{
  "n_layer": 18,
  "d_model": 320,
  "n_head": 10,
  "n_kv_head": 5,
  "head_dim": 32,
  "d_mlp": 640,
  "vocab_size": 16384,
  "activation": "geglu",
  "norm": "rmsnorm",
  "norm_place": "peri",
  "norm_eps": 1e-06,
  "positions": "rope",
  "rope_base": 10000.0,
  "rope_fraction": 1.0,
  "qk_norm": false,
  "attn_scale": 0.177,
  "bias": "none",
  "tie_embeddings": true,
  "parallel_block": false,
  "extras": ["capped logits"],
  "init": "normal",
  "init_std_qkv": 0.0317,
  "init_std_o": 0.00528,
  "init_std_up": 0.0317,
  "init_std_down": 0.00373,
  "optimizer": "cautious_adamw",
  "lr": 0.00122,
  "lr_mult_qkv": 0.4,
  "beta1": 0.95,
  "beta2": 0.95,
  "lr_head": 0.0104,
  "warmup_steps": 292,
  "schedule": "wsd",
  "decay_fraction": 0.664,
  "decay_shape": "sqrt",
  "final_lr_fraction": 0.05,
  "batch_tokens": 131072,
  "seq_len": 1024,
  "doc_mask": true,
  "train_tokens": 601900000,
  "steps": 4593,
  "dataset": "wikipedia_en"
}
MLP neurons of a small language model. Each row is named by its layer, matrix (gate and up: input weights) and neuron, and shows model dimensions 112-239. Each number is 128 + 24 x the weight over its row's rms, rounded and kept within 0 to 255. Numbers have three digits each. A neuron's up and down rows have the sign that makes its largest values positive.
After each neuron's rows, "fires after" lists the tokens most often just before its 100 highest values on Wikipedia text that the model never trained on.

L6.gate259:077142152138120145102130119122127166112136140164144129091143166089147172135160129174146141132131147134106140116131150129109091169149130108151134146111138129104151127154142097125178114160132119126159153087145162087144137126138106146160147112126151174132096143145117130126115142173107187123152166075117140125095126103149120162083091168138138109127104160153112133118149121150133108114139
L6.up259:106101140094150111102118112132133126156154148134113140142109157122148117100170111120106090105075110111129078135143132119096099140135125112133146109080153123138083159139158123126113149171112116130076128118125131140148112155123069144140156137046149150153211128096123131129140134116141107130128140106115072166094142125149186143162111128116108102144134109121111125137097114155133120111100
fires after: "==", "===", " ", "\n\n", ".\n\n"

L6.gate44:155146104152137116116169108132157152106133150100105141099148119138167131081146106106147126112113109197160116125102142129100122136096109112104156120111117139122156162120126098112126137158117119129109138132098118148133055096165116147146135146119130137155144137082128131128123184141114181133131140152128170142151101131103129139124115121158130182141137152133128134102141145141137140130110
L6.up44:121155106122125134105155136142161150153120132125121139138131072140092104123116139107150109159156119169168199134129096110200112146109122143105105120093132153096156161099113085119105158111163104097123147156127127112128127125156110093091139139098105117157158131117139150082058108165137114114137084143130112115162148121149123104159107124073162124121146133141143133150140088110104083118161
fires after: " to", " there", " he", " and", " There", ","

L6.gate221:116112107147139140139154117112150057147122110125110121056121125151133140112158112134099133107158119115140132137194128120168162118137088131088117125130126118113143071155161145113146125124088080126087113179100150157135140168141141167135122119150134142138123097124113110145131131120113119149084113123111111092108109118120151159121141117093111158126177135119113133116129142119111130142147
L6.up221:090123085121119151121176095108090115088088137124112189086118144074152146143120122166111122149150134112142158109127137142106123157120142107135127117128136090118147140132136099143120097104118101163163102112109085136178102110113113104185118081108131143145113100133145131104144085172140141134114129109100136110156107147149139081101102117125146129134144166134117105126161166151116133127110
fires after: " the", " The"

L4.gate189:141119144114097115141151094094132126094162133108122117151150149133109111115153163174131145145166079126137179105099132123090115142147140117150125100082130115153109121085160107125117137138137118116150159107156149104084122114142167143118121128092086156115141169132107074086108095175098120107142102146109131134074147128126121135143166099117126115110132147158140099142104122089160119105118
L4.up189:123123124111139090113113126169174146171142135106101161136118178121151106145134154149128144161111114142120108094144155131121135161125144157132115118158112133144133153120090145116092126137109070104118132111106165137142126131124112120142111114143126154145135099156117145110145142140121099091119139105138085139075116157146126143148168073129133113183135163103188103161138143113185126113179
fires after: ":", " ", ".", " −", "°"

L7.gate451:130125108116136144121141109110107183104095106185125154147135101098150104137124123082149154076145113136111124154154128142172126125119115108148154091120125144170129100117103152130124096176098089120112101134146147168118119153151144153188093156115140135107128128135118119089142117166109138123097150124141112169145148117166162139126099145110134154113169084139112118130124131113161107143141
L7.up451:122155128121149147144146115152072129131118085139152121126119108137082098065129103060112113130187124135139124151154123101163155129149107118130134132146129112155124143138136136145101103135075173099158118143125132135121138160140137067163140174101139138093173109114126101097121128132123126127116165149133113101101155146127169105104134128119143116132150124127122130112136154131164167139119
fires after: " ", " ("

L7.gate430:106177170161142145163139129164125126120162121158126145121116129113090125161117155154157092124121139097116158151129126131157064126141115134119154118137094148145166122156106124130131101087108164144160110096143151139138166117120170133057148126103096127117103147100131107087141161121074126116116158143176153121112119161129114105089109138126171163066133140118143107166160104116176115114116
L7.up430:093158135163116118145144125141141095177150151128161093113116138129124122131099113153153093137087149115174127111126117127101127086118095132137135113140147183127148132094142110140082068136120114091141162116127134116151108134125132155151091139146119139120117115159129102164137160119157113106136084126145100105099129099124172160122063159148119100129151134179092129132164137162083149134151
fires after: " ", " (", "–", "."

L13.gate224:140125152166160091095140125102181175159142116140107095103138144121111111119176138147147160129112148113063104120143147126131126145157095132135169103173100114091116096128120116161125150143163153096102121078157138129118146119096094121126136119146136145121164121125108148129159106141142111173186162119118158151152165095125116116130186122130107115140187126098151161125129107111133133137085
L13.up224:152121134130105117102128088109137139117146112137120116164110141137129131068144155096112070096132114114125123107142121123122104126135118141116176153135087171139113147113120150144150121111139120129090105116129104162100096144139148132143137164111110125092147118085140088166131123159136122164110157092134141101106141150088120152163107116141136082148168114150129134168077138109157150161124
fires after: "-", "\n", " /", "°N", " |"

L13.gate70:126153123113153138153146174195115160121173157097133099118162083113143146153095137155150165130147121135106144088162133074174102112144159077126136114110132081148139123126106150159119140086139145138128115060108113113107140137102140117120149093117130101157123151136101118130117135158073118129114113127106129150125132138133138101148137136070086114141123130125139156119120167135122062122131
L13.up70:146160095102109140106148097161112142169129131122196138185130135088144158096180117128117129089182149132093108103106165137129129119163112142105158146155122136089132153147102133139128098153123093124134120131121153133148084149159147107094161079128124126089164156117153142093164169157114111121130122136100092105126117093123128102109124126116124113150099153116150146140131143132139129165113
fires after: " ", "3", " in"

L12.gate243:136178129122099099140154126112146168130103155169116170143071086118145079117155173126140160066152098152110147096109151151157140175167093138125134113120125140112119092105136138135158142113150150092135100130098120109097136153108117131163138116126103155136157134128113085112106130111163128146154164104137157135107118141095131115129102102123095113115121078116126119126154125112095165118110
L12.up243:109163124128114136150167140102112163202110135091123123093104148119141137146129154129129150079138156139096112082143159105126103128110146135128095156134125133152114141129093128135094174136107120101115117167134093127117100146113119133059115118115093111105106135116128149134179096142111097149142104153145093146092110118153131128185083134154126113136111134128159123141090140176108135119094
fires after: "200", "201", ",", "198", " United", "199"

L15.gate326:056166129131088165128135110091139151121128103111106188119176132127153135136134122106142124136123128120127167144108115104106098155115178136119129088129128134107131112090098100085074102110097146115151101070142153113101148113117134118051104113095109142127121157106091137127106106125147122119125155108141157138133161103139126135114114135127117144092129099169152122128112139136115133075081
L15.up326:154116115076094139123119150170108129165116122087152178090139114142176097108151119126144125109105131147114161128139120100170135174140157133128145096114142136137087124129161106101113125109152059144163110173113109132192121165148135149138159090112173109090105147096167104135125078102155112145143154092173121102094113141122120101169106161123115071108143154141122108118107109144122129123122
fires after: " ", " in"

L10.gate580:145133114147140137102152125101099111105149110097144132103164136158170106133136120118139157154140115133166170083131103126157134149118170145159142090123133133094158137128143147122153147104084079133127154136128167120093116120135105134088124135124130150158126131108119117116122150128081143149099152068103151161127105143147137120141158095136133104138125165133130092116114159097128137103120
L10.up580:131149112123130117175103125131111120122093153115089123105188122127158150118112160139123154136137153095135138146091131102153148139117175119138147089156142126094130118146117106113135123128164102147122106108086122144130087073098117067100133123098167170161123119126139157127123078094127155142088168109152114118150089142136119097141091100122117176141093139109161123134144116119112093089137
fires after: " at", " to", " the"

L4.gate326:143158128116132129183134151121135182124101116149149115118122103085120111100113137145144156166173133128180108141149096132129127137104115143101105087149123135142117129078119197138129134178145177137147131123135092110079103151095119089120137120132154134140119140128133123116099093090093088098147150176160106123127159126138155101099135118147074156086085149120121163074166154112137143142102
L4.up326:132153126056133109134122088135144101119138104134133142118141139128121103123124145129112113105122117105162137100107098120118104149128085165166147139136140169100116112162092082123111079105083100148159203152101127113120116139158090083079106099129151118109150115101145154131108127151126172135117137138150127116071110106131121156124147128130172141136138144151137096127143108073144093119145
fires after: ".", "8", "5", "4", "7", "9"

L11.gate83:094090150153111150070132104130134144146109117147143161159151102127126113127136126165178128084081122171151120116143124152138070130118115125117101146118081067172113115146116117070152128140143117160154102093134158125108140135141144156089149090101137121180148181102098135151123127164125113141144124168170111129140060148146099104078135164157140108154136120120124118144110132102123095162136
L11.up83:097097101131132102142159118138122139159116097134159141152137120155158113130151143142098160114116130180126164081151118164133131110105139117151122146093124110162120079176119128124134121168133108114174121120085158121150155132176142128122143099114141144171123112121120088143140083123110134151096158150168154115156089113166102109122188123160132144141173092147106070113104109178066096121158
fires after: " "

L4.gate588:155098094109104113081156118094155164080148146147118135134128068112139110101111164117105123103151149108174126070099147133155113121155146123108107146130172123104126121158119162121149143115146100113148156112162162118131112134113144130137155168092132148140135135079109136112117106154088149181117166131149150152133149118180142133111163093128107083098119119148122118101129082108117171138143
L4.up588:153153147127150151124156119145122160085138147084174159090108135103170110144159094140169115125150137129142092137145119183096062134119165129090092164137143137090118134107156137120091131157138098076125134131163179118148150127097098151168138130133154153140126098135113150108126105178135100104118146078144139169178088121117166117148102159162103123148064113108109123115139119052142132135128
fires after: " |\n", "."

L9.gate340:120131133165108135138135155084118126141123110139112158113135082165136158112117168121106120110124129141170151126142142126121085123123118129121138127132135138102109116108118121137141143099129075106105135160089142154168131153108133134137092153142146156158097131131116122151100128166132152111108165126139161114156182121129109075117152125128128082142102150100062146131061085114133114148145
L9.up340:122147124110138137141202156133123171153088121092137132132157101155165101103114075136117151111116116115138138090156088123123113141107108106141172095161143100091129074092124130107129142127150162124167107154124156144130108152147147139154150120101155108112139135122111129136128097106126117176112121089151107143118113104087138104085109112156137118134114086107106134128126119111154082174118
fires after: " the", " |", ",", "-", "."

L9.gate165:118061106151138119106130141124143149142162187146120101125121117126123132162166143104143138154159112117128108098080113124093125128176069136158085107167142138136118161077129089134112163140135092102132143112108138116124080119104153126132120142145126184114135142124127171156144120147137141102109152113124133110115128125120120162131121167144118103079161171153122083139112136115119107125140
L9.up165:130103087142105094128083120144171105128134183110115130138108115167102092105137164125116074135166151141086094156140076102109120101136136127141120104125160117081101106110196144140123134091155132146117133132136169131137108125135125131126147135151144127118124078112132111134125158102138130126159098142142134109120125156134128197108145116117134146120139127122154104150090095157148125117150
fires after: "201", "199", "200", "198", "195", "192"

L7.gate568:131120102097118121121146110100107186145179105130125128078139139113154157132132122136115097117121123122124159136113133153113126143134151114113145122088091110126188107123122112124125123115152083114155136094165115151136136134121124156077152158128131137146122129125090112184106134112124091117161118105135143132110102130111135135067109095090118118086111117148094099180148104119154103122101
L7.up568:113160114125169118142135183105110135133168103120114107094131151137162129161160097157115141156141144148104181143160183131159091148118146142157153135115139111141127160123114072128115117124162096133134127151149108126169129160153139119145180116164171112153140097145123103165153127084150141131111144117138125112112120088121132151122099134148137095124119126153109127097138144112133137153128
fires after: " the", " in", " The"

L13.gate527:150118133162157119151136160144112129165155119132157132128144140132133093089116178131143110088119106151175154117129089073140143137102129134123116157086136110112135143142097105138111148139171107113109117127117131153130141135110129128114119112124140144126096098108118089154140151066128127077141124112101144155151115141129170148167155117148146085090103108079082083103141147155117113169082
L13.up527:135118125160146114091154141135107108131130171148147145072129116152156080122115094105166152119104134138130165098122136116123122151134159117121079088090120171125114134173163128131126127145150134109138126138099182192097096142135138128172148120153156154141113123123132118131117105103102105125131132109122122142115154124165133161147138076108153159155128169136105134127158188145155133116102
fires after: " at", " At", " the", " a"

L12.gate571:101120090127146105130109161151134154088118119151086129131119131119039158134121074111188173115131116139149154116117118110137133136128131102102161139118094130146110097124115118112171157183165123137158110118166153163146128143103137128172117127163061138123177129134110124125132165103118122107136134144158120108144135113138119156128093092163125102125126092134096156127147141142134103182159
L12.up571:151136152108137145116106139107142100143117104149143114148125126090095126120193130118136114141151097121155075094147099131112163135111103138120115141179124130166112156129148091153139172158121136125128119102135169127131170096127117098157142104168097131118139100126157126116138124153147126093136103093105095129111102099169192136123121126110132128157132169111107141135125118070137149118146
fires after: " ", "0", "199", "201", "2", "1"

L6.gate250:128104118099121139116107087073142122092127140123140158116107120106108126121110139053157118116128144123156112163095103113122125111129144100109125131090119115142159123173110178116124141155158108143142132141124101087109106136135115153118155184122146131151136154125169143129148074141114123125099137136148169116165145152108110129131080110163134115147120152129114110160110148110120167098154
L6.up250:145116119160143113136143115142117119100140119105144090113126140094121120183147140145120158120146107166132161134141113110154144167064128136110121074164141143081117120129163095123108140096088133143106124118116103140105147135119144154163164120149124142106156096129113126098102120152130127061126090136072124127117076139130116118158144116127166136114108085154137135120193114126145141127179
fires after: " ", ",", " |", "–", "8"

L12.gate144:141139138155104118102134123128188142139098132197122093134131098130131092117119140121136152123132136062110134133083152165084102082150092118121173112136140154138124128125125107094123130133108147107117102126160095099090121137126131125096079134144060106116143118102163149147186120101118113097160127135139111086103157137127104148063155107116126102110142094125152114130104152090116125109126
L12.up144:116119174120097170140146146106122080137129111147146125139160151120130147152100129087141123170112090152097159142139120154151126181088133153142111137133101145152174092134100128121115136113139165134123159157141147103105134081126118168103151132119155101080161142138165127130117127167104159123147126128174099151126113094145069111088151129141157098113136110129126121147148146144157131137180
fires after: " |", ";", " "

L4.gate312:166098127136121144142141139108131157119098092129090125166138132154144112136147119156163133113077106132087116137119152158180117158135104125138127129103064126144104145141091102111103167150161119116149129130127159143140125150145134122124091108115131136133106139110113148137094143097110115137142170109109127153115143106154096131140151069116131147112082080117154125124093104102119108090100
L4.up312:096166064144135146105155124127110125147157087099180116145138178119138128131184087097109129126116128142147130154129121098100131134151147153127110153123110129181157186120148131148107148110128125124118117158119118137153161132134066120133111120084098129143158136103122120093135131183115146136160130149103137151082118117100140162141120139173123111108136052106122124103118176157170184126141
fires after: " |", "|", "On", " on", "-"

L15.gate567:118108153154136117147116162105124115132085128135182126085103102091135124127144120082138155161110163138159090097133128091133156125140177098107132123112089120133128078159131120130102137151152095164162136130136174101147161093121132128137164164112125132125101157128103097116148119068114106092145129124127137136100164101094100104083117158109148148106105107116092107086158122152137151117100
L15.up567:148115111095107105134149133087127138093128129083147111163112154130148125125147095135128121108138127115147131134127140114136147129088133175086143109127153127101119109099161113161150125133122122097093108161126155134083138139129118154080141133109122178110084112118149143130118090112143131128138155092111117089113108129158141209096134119134142155121129167150145131128146131106147130139107
fires after: " ", " |", "-", " the"

L12.gate489:167121141131151089143160134130182146118128130104137160134120171080107133104112140129127117115167136113145166105103123130088114145128133135184130108177112111103155126173111092098087152182152152117139149125141136110179137153089140145117125135112137129112144102076164109116123141145097175139111094167122135111123083091122100139124127120152163143110122117112134121172154141179156140138130
L12.up489:128148136156134105112124161124183120177125116108141170110115162121088161153120094122145166113112166144104163150109165134124110152153099130137132073136112158151087114083120118133098123166100162143105102141143135122108146110142135130106136128098106121141147114096121112136135115139083142116109139102131113129097122133162157095108118109111162102150121127123121138125144177090119141123101
fires after: " |", " ", "|", " +"

L9.gate146:128112125119110139133141073144128115127128128137104105164158116152160110126099162118137126131077088171158069118128145134145162161153116151130107102121116128117142138152076131117166120124173112117142167174118117131122083136085150095143119175124119099172102111130145146145126121109155088144119128154147124107145144089101100132134166133104146102125106113165153125154113128157134154108092
L9.up146:095118162137107164141126130087146117120184152118106125131150165146157093078112075123130150089116134165131153121064110139119139117133127088146122112140141124113111130111136121096157126128151119085098113112110119139155099194129130129153120117130082137057164136102128133158146155117109101134096128137118063112099127152138128112120139140124134137124137120120129160104132116125116124123170
fires after: " and", ",", "-S"

L6.gate601:129152107134125124095163115119157142116133152126111130116148140115161089142128163070150136103133114153152140121133156142160150142117131136141113157129150130132166102154102114089097114112133130089109114170159120115189143163131130143121159140125130154106087120086101119110137133158126113157144144123114156142117115102104154133106110078139156138130116097129136137144129103110121126147154
L6.up601:133123192110135135127142127115125160126067135158124097086121120087115114144128148103137136115151146120176151177123106147158172135140171103145084174142143122156160136127117103131126131151109083147121095132182123130151113115126102157110132135149075175102148131134127123087128108157121105150115137126139120075111112131150106169146130103151153124126201136116164170140121092090111166102138
fires after: " the", "201", "\n\n", " same", "200", "199"

L7.gate317:122128140126124073129138146135197128114121163116120115134127159110147075122147134137134159072133128119117143147152133134128116103131111137150119120118137105124138142136129158104084151142119116139138106126131118099116138117139124144058136087149096101139159118105094185128151099135081132118084148134171122116122133078162162140087139120127107133132163125138111119154120105149098095106173
L7.up317:107089140116158119114163134149141147112090133094142086140147151149155114085132120142104179117091130150138120155151113146143133128143140121153113169128103118147146134141135139131103098166106174138134096125137140139140111110169127153132159121126160139139141081123127130157146132120126182110113153130170120157146151091167137152113100137115122114142159178141137096196141174109122098125141
fires after: " "

L7.gate285:125158144146118116122178144128129142156136148117148110127145134143160147153097141128129130114150129125143110109095106159145057168138089095137154122121105150093181105120085099104084094131073133121164155104157099125128089145139127088116100111076123153112154128087130170147123125136083095167157133151112146119116124112106140104127116128110140094113116181168126101084157117102136092143101
L7.up285:125140115141127118094155109131139097124096151088156109117148123132140153123158115107113134095137150094124136133154110118130150159099124099133124095142130140128090109118114106113126070135151142133128141159122098157140111131146114073133141099103083154152107120104110123141089120159117099099150166145092103099115138134115109144121164123139092122103129176076103144144144143109129134152128
fires after: " |", ".", "|", ";", " "

L4.gate400:128177163086160111137123123138147144126145150145128112128132138099140122149123161138178144103129113128133144154142147129113100165156155113121115085085118134124144138125124123156110083121105135145164135105117127082093168134132071140116146147120107102129106152129124115125070110169091123069121131134145132159158115124135140104183155113138090104108105119136151134149161134128144168101111
L4.up400:062150149090116136140126091110152153138093125121162111128162188138129122116145156117106131149103142094136117120099134118157119107144132129105138112130138122125144114136095103136077118131093074137128156125162175100141119159142114137099122120122161151164148151129099141155135122129129129140134098113122127159100142156125164120145139108105117141143131125148117123121098160105121140154136
fires after: ".", " "

L2.gate450:156148109173136156117112163156125168117137131131110144113143090130121139169129114101113126086121144163192151099123136139090126072103129127134140131134157126114120165128109126125102162123139125111123128118147082147134124124118093148129077103141116127146151091113117153142164152146098089146105120139087160132152100131113159136139133090104140122149123167129146107115117092100133098165114
L2.up450:146139161165150142110169119137104090101116147121155153122132118122148157158125106179141130076156157149115129133134158116108137138146121114110137123155141120137150127153129134148129130126114177117115096132140138119086108110132087135151113150155145121111105115177123164129130095161121100109132114123088161140157142101140109143161158097106097114110141110155119186113128150129147143101131
fires after: " |", "\n", "'\n", "'\n\n", "|"

L2.gate408:127098092107112154116107101113160130132126095127135145170174119138122138099106127128074142127111125123128129131128158154174113145117105124162115140121096152145153102102154145138145139150122108119108136110131139137139119225155140135124101121093198169119134154092123154186097151118118149172112123143121127109125167138119160143164116126151147148118103114101081116127147140130096091138087
L2.up408:127086147105122090119105100142144140151121110089161131172139124080139137120094128147115189161154136106132157155091152147143134162129115110112074151123098126116143091104171138157091110148125108112113109115143123135135121157162140140129128137093194152164149113087137180155108094121132176162163141133112113117129096151116125134148147157119152129140117135106118138118198127077119129134143
fires after: ".\n\n", "\n\n", " ==\n\n"

L4.gate356:141093100164131121132159105156136164141147090121092159144101160145167118084143131130137083126157132137141152105138107155129123132110124123152077134119171101117112157182109158134168150169134091130147145167142064148157106114119139167119122146078104138108113154129151140134093127152102115129104127154103106156171106125148151111135130137103131127135127138110132136114110124097120110151130
L4.up356:157100140147114142118132135095103144164109157151113134135134115166109129127111105112157088155102126118167136136167175097107135152117106142101113089084138102132087166150066148128117173107137165117127064152112093100160102108102111160114150118167088092156124135162109136123105102141111050138121112099118123118179127101114069086105137116154096106104144112173121137165124115093081141125139
fires after: " |", " and", "There"

L4.gate447:119116133114119133164165068090114136132118140140089106122122133092127122122124147135120116169155124153097110142080125138095145127138080098120164092094109112149121126105131142120125136146129169109112166114130139096111145100137131102118140099098124142121163117116131150102120142100120052092163161136118129144111120105162132141110163127123087125110147124113126141142118145118144136107139
L4.up447:139111143142131129092115163112100151173178099085137154150139123093144161153128097121097142132089134140132137134077164127152147074149131110120133142134107067160104111141098120136125120149130143110135128174113133106126152113128159163130134137119128126110151123101119138082152143135119105107096100116140131178145126144135143116102137136125146142137154080152161128091100163098135118105111
fires after: " |", "|", " number", "Y", " list"

L9.gate32:095122100127142126161143189111115154117157145123130156139162071142087067154176147081163147128122117108155118136130127139111128146120089102112115115171139122165125129140132114109163118107154173112128137116087118111126111143133132134166170164050160154106154118099158109087130106131149141124134148119120114111091160150121140116080110165162125131153101167187127085153115099110194085121147
L9.up32:069137150133136130137143146162087186122162125142130116126119127124076100154093097118140117141147151121120176134154104101140114142108119116103129114141123094099072112115126107108132109125102165116151114142165141124153143119106140167111146103111123105119072101134145134121125093131146121095122132120168142126108128138146127137125094161153148159112091129117164111119131081114178112097153
fires after: " ", "199", "201", "200", " League", "202"

L6.gate336:105145128112131116131146145109141163133128106145110110123133142126102156177111109133120134164108151123136138100121157081147125089127096139123126128142134141094133096118157150112140114135113095150121085144150055125110126184137133120156076110155105170131155135112136165122167132121126121106128113070108154164114142126160117090142148139171115182123110112140151140151147071126080098115098
L6.up336:134121161146133114148138111127122119158137132073134088180101108116118160146124151112172131114122131158070185120130160140151143137137099099121103135134135155172152118097109115122154121109121118127090111137149113142136146059158116111131182137137129102147121139120117136128133097102103140157151143145124153149113112131117104143107141163144127173126089110095142127087170117167135173107154
fires after: " the", "\n\n", " |\n\n", ".\n\n", "==\n"

L6.gate502:099158151110115133147163127125128104158172160121139106105148111101098131103107096115154152124158124173133145092154107140086153167095128152117121084156119161142133103128122134149124126135148091119166114155106144102120118123108112169138140142114115139137162159128103091104125088114126101110124134105117143122103118133114113075119164147096147136091087137159087101134138131132130141136169
L6.up502:141117154146129117161138065138134165178145145116163131170120166130116110178115122150133158121153144113162122148174109162134156162120127112106146165141138151105118112114136123170093110162097117177147108103146146141162133103101155171143130127104131142164140135166106112121123133192140080140154112131128121150151101149159155122136146111135151131125082117140113109108145128097150127139123
fires after: " ", ",", "1", " the", "%", "5"

L12.gate514:142139070118124091121142183130120114123151132133100107125095118104133137187116135119133209123177147168174172140150137101118099157087142163120161120173144128126119112141134143123152132124158124126124121147117118101165133115103115165146183118112131115130116109115162141131167108120111159124092087143100125157133136139132132144139122091115116092148124075154073099090117155147125123144137
L12.up514:122116107130074119138132091087120119114089115172144143130165120138125170141158121106129119144165136113132114095135197122120126139132131137171126153100099104123176110099149103106105128161088158158095131142115135134176110102159124127146126150165135097136114126089145149101146119137100141163124130122087097152108112122098132181147079176134134139139105131109120158154146129086157145140139
fires after: "–", "201", "199", "198", "200", "202"

L6.gate564:103149128108097137125116093112133125151125126080128183124108106156141135113138106127135115131129098132169141100183149174063114121136096129122154109101162130130163142116141140136120161118141128141128098138074108130124097138149155088117120167096153139140146158147119185115111107172119148141093143150171150115135144145094128123101127087147119138153113163145125130099110127135131117123124
L6.up564:111132080097118141109161118139125157117134137061146143108100122152156144067154098097153123139140144119148124110129126137113109145095121141153106126125146121148127142107171152136141153138133108157139082136113136160111128139105135110129166165089177129127118112142148150097076105163121198106120082134180172094146113124121120162127151160117111136166114121135124157158144128105162148149113
fires after: " ", ".", " and", " He"

L4.gate366:160175133131132104110133125129159113153132143158121088145130134131137108116116157121145154106129128112133159126125135144120130142159144159120152108110118115105157120142138111095125163115137132093127112104124116138180119124088194177112153119133156136145137152073126158106140114139122088141176133138114113185106157111103117167121139116119137126101105116088118145147135131143110135106127
L4.up366:193117141082086129162127159151178057106171154153110171137149125173117131113109106145148127139087121152167127095102119147156140148115103141131144104119162141147139155172122170114166182116166117134114126092132117125106140134166116118133095123142100107093147136106154161158115122104119138122078119148130106076118100086138144096127137119102109116129133155128120073117135127100117111129149
fires after: ".", " ", ",", " $", ":"

L6.gate213:115118119154106101130124103117164091101118126129101117132126148096110126137131139156178078129137102132149114127161128118141088121110107181103110107129136135090112114098112137136129130156134110140158145115078121100120103150134121145104148083119165127118180124122106131107167101171144171138125127116167132150142178080086115116100136117092102143092142150142142124112122110152103086098151
L6.up213:117093147157123109172133123133138098110116137086148123120091187117147159140144110156117128150142131153134121133155125146122092108132100171099112113155074130101092118112111141132119117139122165139156142132119166118132098132121119110132108094110161140109165109146098126160157125134151192109153145122143090091156145121096165121154129118065136131087094114133136125115151135100114140118122
fires after: " ", "0", "1", " W", "2", " |"

L14.gate96:124122121125152137141169144135137149153176181108118116147176133128135162089125106126118150092138131149115174123125127124146123191099123124143155098137112105104164099100084064133068133149098108107132131107147119062121135104131129118112114129080113141130153143144152096156104123131128142137150165152122116115128131111107157116130096110154094136106133120145110122081115151139178165098096
L14.up96:136130114118169148150103108126164180123133133144155212117118123113114104148153114161162171166096105134138115119147127123135147100108139092123142097130122149152091148097139132134125137148106112105144129143143171146119108104129115141183123141118130121137135115120163134092111182149137141158090198139119162093146102151149134152146142175131136155132155151114099145119133165110108136107077
fires after: " "

L9.gate623:125137115089120116157175168157112157127122075124131170120173132108136080115159155156126161141121075165092127108124175155166148120076155108140138143110118105137128124157089112149154116157113148080161119152113092161150133126117125113150148122141131126123132118134141142155094110095098104159111138170125066143108119104123118134117150141074165137166137135127159085099140141124175131161174
L9.up623:197097088109143151111115076133133117150118117106122130139145113163143113077103147075144098118143130108161114133119114124161123144125128098111150116098147105133107122103089155128124099138104133140148103103102115135102143095111128119140125132122116137105098142104128143129101130124154060133130146144112090129146164137147153103123106101165129134104115173103138110150109125160119097123102
fires after: ".", ",", " to", ".\n\n", " which", " and"

L4.gate469:131125089078138145118126102118141094102138145108109110112138129110102107121103123095176148116154138155161117078093098138104146163115150114123119124115162112153165137177117168133136127112157079166140159116118151140156105129106092085113124175119124195130125143146142137115082155138069136109111147106131139171146144119087161126086156115106119108153156153149151124139172119146130123130119
L4.up469:123097147101162150130160081144151148111133118147147133175134109138155106112123130087137174156133158106140105096165095182108130125131146116172126129197109123148148143165156110150145166137117123107130166091132158174139130082166128131120143107106088126119125104140142099106126170132108139114117111144144126152132141114110136185124159111123122135157128113112146114159150116115142162149144
fires after: ",", "."

L13.gate383:140104102158129112131125092158157082118105150153141113139110112111166130127094096139140145070111088140179138154124161131165102100132137130100151143121101084140090121122119138105098096107126112113093180077148117143127125135128107129168142166087137150111122131096109133146134171104172135205163122122131170144146149105115124131137091150118132141128085150134145103151107117172165153169082
L13.up383:144154136134133110129121141152136096087084143135114150150111104121098147090076111149169140089146115148170147098108118104133156106126113143087119128127157125123132131150123171118157140150115137097104133146104139159128113114117097155159125127114124079110145130122149158190077170090150132070131123092082089102141202148141122103125151109082098133155136134097135165081189125089129130155110
fires after: " of", " is", " was", ",", " are", " the"

L7.gate517:140131149130105132131131166144159135156095195114100160094148116102076084120134168150140141088150132132143161142118129116103108123123068154121148150131131128138139086101137157117169123124133117104183150144144131104134114114123153164124097120135143100141117165113157128100173101171104158110117123105135117100074120146157144163101105094142171156160116162116162117167137183129152061114153
L7.up517:132134159151125145132201129152141157142142125094121188133151127123128106130125138102115161125097140152116121143184120110123144097125166071119119144092109138105156119174127113112103125143105126109132077129134166070130133132107122167099102147136132131141124149130169155169103131125108132105140126136101085166138096110093124137101100160121122127140117144148127113122102153108099149128143
fires after: " "